python train.py --vocab_size=2275 --positions="learned" --parallel_block=false --init_std_qkv=0.0255 --init_std_o=0.00452 --warmup_steps=399
MLP neurons of a small language model. Each row is named by its layer, matrix (up: input weights) and neuron, and shows model dimensions 0-95. Each number is 200 + 30 x the weight over its row's rms, rounded and kept within 0 to 999.
A block is one neuron, or neurons of one layer that tend to fire together. After each block is what it responds to, as a language model described it from the Wikipedia text at the highest values.

L3.up8,161,224,184,207,171,204,130,262,227,243,158,235,193,210,195,149,211,257,135,215,215,194,167,134,192,214,243,247,198,220,192,207,175,212,204,205,193,265,188,171,211,182,201,201,186,231,182,192,224,210,191,158,172,263,248,221,188,193,215,210,165,190,205,233,181,219,224,204,158,219,196,220,209,165,198,247,207,211,227,224,175,210,142,218,212,164,219,220,180,224,208,241,226,208,185,204
L3.up281,160,282,196,197,236,166,159,257,198,204,191,211,192,158,189,127,213,224,175,150,201,205,239,141,222,182,231,184,235,204,198,227,187,179,224,260,151,172,143,198,255,172,199,211,206,168,188,250,171,192,229,169,206,275,233,190,192,205,189,243,140,177,190,189,237,204,195,180,128,206,231,191,182,202,179,195,159,202,184,215,209,207,155,223,206,174,230,191,140,288,226,207,216,173,118,213
L3.up339,186,252,196,157,207,244,155,245,220,274,165,245,225,175,216,169,178,247,148,177,238,208,197,181,208,160,239,188,219,238,188,220,190,259,142,170,207,229,217,236,187,190,193,192,242,215,165,241,181,227,246,171,195,209,216,235,201,191,199,198,159,176,225,237,182,208,188,164,162,220,185,210,196,177,169,201,172,184,224,226,198,226,142,218,208,179,233,277,213,192,227,207,236,145,177,194
L3.up383,181,204,179,184,208,238,168,247,208,232,170,214,210,174,235,157,213,221,131,165,229,219,214,136,198,188,223,186,207,241,214,239,172,263,211,162,207,196,184,239,229,224,227,188,209,194,170,233,181,253,215,169,184,240,245,227,192,235,253,184,129,189,202,269,202,221,198,165,161,219,222,237,172,194,194,184,149,206,193,222,217,214,163,197,245,155,218,204,195,216,203,241,222,183,196,214
L3.up438,156,211,197,176,183,245,163,224,234,231,176,215,190,205,209,152,231,244,143,196,244,237,196,128,210,141,222,191,225,212,199,215,189,249,175,194,194,197,217,225,197,189,221,207,216,202,194,254,196,211,229,163,203,226,235,197,159,185,198,207,175,158,215,227,224,204,162,227,160,229,200,214,165,204,186,189,183,220,223,235,167,181,154,215,206,163,218,256,211,227,193,226,271,175,187,218
L3.up511,186,212,208,231,177,215,198,257,239,232,187,191,176,150,183,178,191,222,130,233,222,210,171,122,209,231,252,182,222,214,180,191,212,227,167,157,237,237,196,154,183,226,216,209,178,208,222,241,200,221,211,176,212,216,241,228,177,208,232,228,174,218,154,217,249,257,192,217,181,241,224,210,141,188,194,225,192,188,215,215,203,200,168,196,200,125,201,242,199,189,228,258,224,169,165,176
L3.up536,151,234,180,174,198,188,170,253,196,214,182,231,210,182,199,173,214,204,153,226,215,201,185,195,249,192,200,208,203,221,190,183,165,213,145,199,221,246,201,220,180,219,215,178,200,236,170,251,200,208,235,171,172,223,241,246,208,187,207,227,191,161,197,242,167,197,195,214,183,202,182,236,200,187,210,195,162,180,220,202,221,186,165,209,240,101,253,242,173,219,212,253,181,127,210,202
L3.up722,203,226,212,194,218,185,150,245,229,249,215,220,163,150,161,187,250,213,166,205,221,168,121,155,193,181,228,223,185,206,158,191,188,257,192,210,171,261,247,170,214,244,213,229,185,229,218,252,209,186,185,192,177,228,227,250,196,233,231,229,175,207,180,232,163,171,208,204,211,214,217,177,214,176,191,246,191,194,232,210,208,214,189,247,261,125,254,228,195,228,182,219,226,189,193,193
Sports infobox boundaries

L7.up691,218,235,196,229,175,189,190,214,247,251,184,219,205,236,187,155,237,237,146,237,248,166,233,156,175,150,207,201,189,221,217,226,184,204,158,184,156,202,169,210,195,245,188,190,240,184,225,162,219,197,256,142,216,190,190,209,169,182,259,190,157,173,184,202,191,210,174,227,224,216,213,179,185,223,242,135,173,210,205,198,214,248,181,214,210,176,243,243,196,158,215,256,202,190,180,209
Line-start markup tokens

L3.up222,230,195,140,213,261,189,170,264,235,215,199,218,168,230,216,199,181,237,180,147,199,188,201,247,171,145,228,178,207,234,223,236,162,233,139,240,196,182,165,210,205,222,209,192,145,166,166,199,195,232,242,154,168,200,198,210,211,184,244,208,146,170,203,148,191,206,208,212,175,266,174,235,182,170,166,181,197,200,245,214,168,188,170,233,253,217,187,232,186,250,198,214,219,205,264,208
L3.up268,258,193,177,162,181,171,132,204,205,231,190,226,183,214,259,191,198,183,207,140,203,225,193,212,220,144,258,201,225,130,174,283,161,205,202,245,235,238,184,233,213,199,207,208,223,178,202,252,182,172,214,113,202,238,194,134,194,216,202,191,237,201,217,211,131,161,178,165,155,194,134,181,185,213,208,124,242,247,235,209,166,195,193,201,178,201,176,218,193,269,216,171,298,210,221,254
L3.up453,208,202,159,175,207,216,115,189,210,215,184,220,150,179,261,197,190,183,196,134,172,270,214,220,155,141,201,152,239,201,232,306,188,225,173,245,195,215,206,218,221,178,184,195,226,146,186,249,199,223,206,204,192,253,200,158,220,275,180,195,171,186,200,203,152,183,201,182,152,211,180,222,215,196,181,174,217,256,191,192,173,194,183,186,174,213,158,230,185,250,214,171,267,209,234,211
L3.up458,198,220,181,194,204,234,128,229,178,191,185,213,194,186,209,206,193,207,213,153,192,213,206,161,152,155,220,206,226,280,200,254,131,218,192,179,223,178,138,160,188,208,191,223,198,145,201,242,196,217,227,177,219,253,203,162,200,200,190,223,172,130,203,175,169,240,194,209,136,209,209,181,213,212,169,214,176,213,239,175,142,230,165,243,210,203,232,215,136,241,212,232,189,191,204,179
L3.up491,193,244,128,188,241,213,200,205,219,185,164,190,192,246,236,210,190,222,241,163,222,246,227,210,152,115,191,117,244,208,228,203,180,237,144,164,192,188,194,209,184,210,218,202,184,178,189,236,198,272,229,169,224,190,217,200,210,184,197,188,211,174,203,179,198,227,157,181,162,201,164,230,157,187,195,160,200,216,264,230,226,204,172,144,173,176,162,268,160,153,205,211,165,157,227,186
L3.up517,199,194,189,149,207,221,185,234,239,151,184,154,200,226,250,201,160,201,188,153,209,248,227,200,171,166,193,162,201,201,231,219,166,211,220,202,173,177,178,195,209,194,147,183,186,176,190,195,238,254,233,193,178,234,204,216,201,186,225,127,202,118,237,158,164,208,173,166,152,199,178,227,221,282,169,172,174,193,197,212,234,237,176,179,228,188,175,201,142,207,198,239,228,194,209,247
L3.up680,203,250,159,195,171,160,182,178,195,169,188,215,218,231,265,170,244,181,200,195,212,243,221,205,190,104,181,188,242,234,208,213,164,251,224,151,228,180,240,208,178,228,164,166,179,180,152,221,192,272,194,184,237,232,204,196,235,249,224,204,190,136,170,225,194,235,205,175,135,153,173,237,130,246,211,170,197,219,206,225,185,174,185,194,181,176,167,221,190,206,215,189,263,204,197,236
L3.up719,184,205,155,193,207,237,167,229,242,206,219,218,206,185,232,174,180,216,214,177,158,234,219,236,191,134,173,181,279,198,190,249,184,209,179,164,188,223,189,235,230,164,185,212,177,163,143,262,207,196,245,145,222,207,247,149,205,226,175,230,197,178,167,230,128,170,223,179,162,248,114,186,113,263,245,191,225,200,189,223,195,251,187,168,168,224,174,210,139,238,250,208,243,207,212,248
Split-word pieces, unit punctuation

L8.up145,193,280,227,206,187,227,189,192,189,205,144,218,185,206,180,185,224,206,198,188,254,208,221,185,219,186,209,144,195,256,195,214,198,202,135,216,249,225,172,177,190,230,246,193,174,210,193,265,225,185,231,121,234,228,246,206,179,257,201,211,202,152,177,232,201,203,202,241,225,225,231,205,167,198,179,176,187,211,218,207,168,159,194,214,136,200,181,247,163,157,177,225,220,224,202,218
L8.up264,177,184,242,165,194,250,236,241,228,257,174,196,225,220,203,180,264,208,156,156,214,173,230,218,245,156,224,195,188,165,269,220,209,255,170,194,164,251,150,158,135,211,232,158,224,188,206,190,212,169,270,239,177,202,208,198,178,154,258,221,195,195,236,205,175,205,193,192,215,178,216,237,141,233,236,170,202,188,237,223,156,157,188,207,225,245,191,204,233,196,187,241,225,176,203,161
L8.up435,194,272,217,137,226,237,172,255,246,248,208,235,168,184,189,243,181,179,196,177,189,221,182,183,220,162,181,192,224,165,194,188,191,226,216,242,225,218,209,198,191,139,187,179,190,230,200,159,185,198,202,123,179,246,232,170,170,221,176,183,261,180,230,224,197,214,211,203,162,207,157,228,210,206,232,155,242,164,260,210,210,168,183,256,189,196,173,212,183,237,207,248,221,192,210,169
L8.up495,204,211,236,204,165,231,166,197,213,216,216,203,171,196,188,195,197,216,156,236,242,223,213,138,248,176,208,175,170,144,185,199,210,215,161,220,232,185,218,146,183,208,267,181,208,252,206,224,230,213,243,228,149,248,245,192,156,218,222,184,189,222,221,203,224,177,204,214,158,220,202,227,164,148,233,152,196,197,181,242,200,202,185,231,154,203,180,296,195,250,146,266,203,132,170,204
L8.up505,231,238,160,117,236,152,183,199,184,222,155,220,199,163,162,178,177,176,173,204,219,189,229,198,242,201,178,208,225,170,215,220,173,210,188,147,208,212,204,218,215,186,234,191,171,266,159,200,217,187,204,254,133,229,156,204,193,181,230,221,142,203,232,222,193,179,177,210,155,238,183,227,158,261,243,144,212,212,204,198,172,165,183,190,193,218,205,240,254,209,219,244,180,218,202,211
L8.up513,252,215,169,217,196,224,239,207,261,189,185,194,209,222,172,178,225,197,138,187,315,253,212,143,203,216,195,200,258,161,181,195,198,241,168,202,214,249,236,183,183,220,206,196,201,202,241,237,195,175,265,187,233,216,218,182,179,166,177,180,241,201,174,211,218,219,156,229,202,228,220,255,145,200,188,195,200,182,229,242,185,166,179,214,136,194,181,223,218,202,209,203,263,174,165,219
L8.up594,239,266,234,186,132,179,169,225,229,184,179,234,234,212,200,204,173,168,130,248,249,237,189,176,199,203,220,186,189,167,186,200,215,225,226,194,186,223,236,223,181,164,249,209,204,209,182,198,197,210,222,198,179,212,174,232,236,174,211,199,193,213,199,200,186,239,197,257,131,193,198,193,211,217,174,157,215,164,228,229,200,181,174,280,195,191,225,300,216,164,217,234,188,168,183,230
L8.up632,182,238,208,191,173,222,181,211,142,165,182,254,218,250,204,191,289,217,198,190,173,171,203,160,198,198,189,196,209,205,213,260,158,181,193,197,207,191,193,269,222,180,235,184,225,229,191,202,182,250,283,178,173,247,281,229,208,173,240,159,164,240,241,203,193,218,212,187,209,180,199,164,166,186,181,142,164,216,182,235,180,168,197,275,215,203,215,271,201,200,216,174,204,184,211,175
Table row first-cell separator

L7.up259,209,194,178,193,212,231,165,234,166,184,193,240,182,188,226,198,157,199,156,198,155,167,202,218,183,139,252,141,254,226,200,238,166,178,155,220,215,243,204,191,219,218,203,198,183,164,249,238,198,228,202,205,191,276,227,151,205,213,178,222,177,159,163,240,184,248,173,200,151,231,160,216,198,209,240,233,211,186,242,187,186,207,184,176,145,258,177,217,175,231,230,216,251,210,182,207
Units and measurement separators

L8.up21,159,209,108,186,215,235,161,172,210,288,175,237,168,225,207,200,212,201,204,208,209,211,211,208,175,155,194,192,207,190,203,185,215,228,202,133,225,211,242,260,200,190,172,183,184,243,195,283,178,171,220,217,194,183,191,194,161,222,184,223,167,164,181,153,189,218,163,223,119,195,195,209,196,243,232,171,181,182,227,211,172,169,180,180,211,197,220,142,242,158,227,208,185,184,219,237
L8.up62,193,227,207,231,198,248,155,230,193,255,163,205,181,200,217,203,187,197,200,182,248,206,258,177,215,152,207,166,248,235,180,209,170,188,203,251,202,213,172,196,187,204,227,213,228,229,211,263,209,236,165,211,249,151,232,156,191,231,245,183,168,215,180,164,248,217,177,208,182,209,199,212,155,251,198,148,175,208,188,206,190,194,196,192,231,217,185,202,206,179,193,165,195,222,157,244
L8.up106,175,176,220,208,197,258,171,205,177,208,214,213,175,237,234,163,238,200,198,204,264,215,228,136,224,203,245,205,235,208,220,227,166,190,188,200,207,192,141,187,168,237,230,186,206,244,210,229,241,206,234,224,184,217,247,183,160,201,202,204,147,192,214,215,206,201,185,199,140,215,204,240,154,210,214,142,166,190,232,202,215,204,197,215,185,219,185,215,180,193,185,243,192,140,181,253
L8.up247,164,217,215,184,187,235,188,242,261,197,178,241,184,198,232,184,179,232,209,168,228,157,220,180,197,195,179,133,242,208,168,244,192,216,200,204,217,223,148,198,169,193,204,182,202,227,155,234,203,193,210,221,211,259,245,200,147,259,173,215,148,172,234,223,228,210,192,216,160,193,200,198,149,172,231,175,178,224,192,199,192,215,213,164,227,197,147,235,203,143,222,185,196,156,207,204
L8.up449,152,262,220,196,210,215,188,222,220,207,182,196,206,182,192,230,202,209,202,162,195,166,201,122,227,185,223,187,199,250,178,228,202,226,157,208,215,206,174,152,186,210,205,142,190,211,224,255,175,182,237,212,234,249,199,206,147,232,240,201,218,183,177,284,187,248,196,197,242,206,233,241,191,165,149,140,188,238,216,205,228,112,174,250,170,213,200,251,193,223,184,234,251,233,210,231
L8.up538,160,192,190,197,240,231,197,175,183,226,178,230,217,215,221,130,275,214,186,217,187,182,160,198,212,118,207,147,214,248,178,237,180,229,206,146,160,194,192,243,151,199,212,195,225,204,185,190,210,215,200,222,208,218,250,205,192,225,201,193,158,204,203,170,172,241,182,204,152,223,182,184,250,250,198,151,176,208,174,215,203,170,203,209,215,197,247,239,215,156,204,196,238,192,184,253
L8.up601,204,222,146,176,169,235,226,197,214,203,166,225,231,266,232,164,225,221,190,184,262,192,251,141,239,220,158,162,209,225,162,237,169,221,182,181,200,221,155,199,169,154,205,183,252,209,159,198,153,186,206,187,174,221,260,199,169,247,221,185,187,152,227,233,219,211,183,232,159,193,210,187,218,196,181,123,173,227,195,227,209,199,214,200,208,221,211,228,244,176,227,209,241,122,228,209
L8.up626,173,211,173,219,160,226,163,194,246,194,124,246,230,251,199,188,203,186,179,172,255,162,246,121,170,176,182,170,236,193,194,224,207,176,158,179,218,205,179,181,182,165,170,186,222,236,151,195,188,208,207,162,148,191,202,199,194,207,192,158,149,183,234,270,237,135,177,198,141,179,215,177,194,190,164,161,174,260,228,217,212,195,220,214,251,220,222,208,211,179,239,194,217,175,226,222
End-of-unit boundary punctuation

L3.up231,166,166,185,204,180,225,217,240,186,205,151,268,166,188,192,117,238,224,185,209,177,194,195,216,210,142,176,183,266,259,224,233,209,221,189,213,203,225,219,185,142,198,215,164,226,247,163,223,214,214,185,192,211,231,266,234,216,212,213,229,210,204,204,234,205,154,177,210,201,204,197,164,169,215,196,219,156,188,179,154,221,191,191,197,136,175,240,200,241,195,220,127,206,185,204,208
L3.up341,169,224,213,200,227,194,183,225,227,181,169,217,176,186,217,147,252,238,169,169,245,153,244,168,223,248,188,182,219,225,222,224,202,188,206,201,153,162,166,169,192,186,191,177,231,210,139,225,193,223,193,206,222,226,210,251,173,149,194,218,167,217,222,227,188,211,206,217,166,210,253,194,191,196,106,180,163,202,191,230,182,240,174,237,226,183,218,252,224,208,218,215,218,188,196,195
L3.up392,171,203,186,168,207,235,207,222,146,226,194,249,166,216,192,136,233,247,189,195,226,211,177,237,190,156,222,226,246,251,208,225,138,206,227,218,211,202,200,207,171,218,181,181,182,242,153,201,214,208,259,194,181,203,231,215,209,193,196,222,153,143,173,224,190,181,205,188,163,221,176,237,192,154,228,203,175,173,231,196,235,211,220,205,177,172,170,217,183,230,238,196,189,108,198,179
L3.up426,159,231,224,176,242,193,206,224,147,211,175,275,166,188,214,133,246,232,217,190,224,173,197,182,249,225,189,225,240,243,168,231,174,197,211,213,209,203,161,182,178,216,215,201,200,252,180,222,193,204,227,221,157,218,238,228,175,203,177,211,163,197,199,197,170,226,200,225,172,241,210,173,219,173,178,198,174,215,170,200,222,185,191,213,213,173,205,216,183,202,179,188,205,191,239,189
L3.up475,161,277,188,190,180,240,202,221,202,207,155,231,216,210,212,164,274,245,195,192,229,147,226,188,206,204,194,191,230,236,147,205,196,207,182,188,216,194,197,207,189,186,226,199,254,226,149,221,214,223,217,167,187,222,243,207,183,202,242,203,163,181,163,269,212,219,173,179,140,174,178,193,189,193,157,170,170,209,187,203,178,253,190,220,170,182,203,279,198,158,233,194,244,181,202,198
L3.up563,142,252,190,183,175,196,200,188,187,248,137,233,216,206,204,203,242,210,194,207,216,155,184,199,244,217,154,184,229,217,190,230,206,210,182,136,195,166,187,213,163,234,241,174,237,237,183,201,168,176,217,185,193,215,223,225,164,224,189,224,169,233,226,211,171,210,176,230,177,267,229,169,218,192,190,163,173,236,219,217,208,214,173,229,199,199,264,258,255,212,188,198,232,170,241,187
L3.up645,191,261,209,157,221,209,211,256,205,216,155,285,203,222,198,136,259,228,185,178,223,215,200,186,239,207,179,209,223,235,129,238,176,223,203,192,225,214,173,218,192,219,228,195,210,239,146,280,212,201,203,158,155,222,225,217,166,207,229,205,157,186,222,244,210,184,188,204,147,172,206,203,173,185,196,173,154,226,194,199,198,191,192,174,208,200,243,258,178,163,217,201,250,192,221,214
L3.up665,173,262,189,142,218,221,205,224,212,213,165,288,184,179,195,183,226,230,223,177,215,232,207,144,222,194,177,177,208,246,149,238,134,210,209,235,207,239,225,215,210,210,230,204,232,258,192,210,209,209,170,117,166,211,243,230,181,195,212,203,157,204,228,205,185,183,212,163,157,211,211,180,186,208,197,193,178,237,189,193,212,202,178,197,241,162,179,262,172,216,199,148,262,194,225,192
Field-ending delimiters

L7.up352,154,229,224,156,202,239,251,205,189,192,166,240,205,175,209,104,231,234,217,220,282,192,203,200,200,162,173,192,214,271,176,251,198,214,203,235,175,207,141,172,177,205,202,190,230,200,208,178,207,213,249,213,186,207,202,195,151,183,172,203,175,199,176,240,133,189,191,200,145,164,197,205,200,186,197,153,163,193,170,176,172,231,197,191,214,216,241,215,182,173,225,191,220,140,192,204
Table cell separators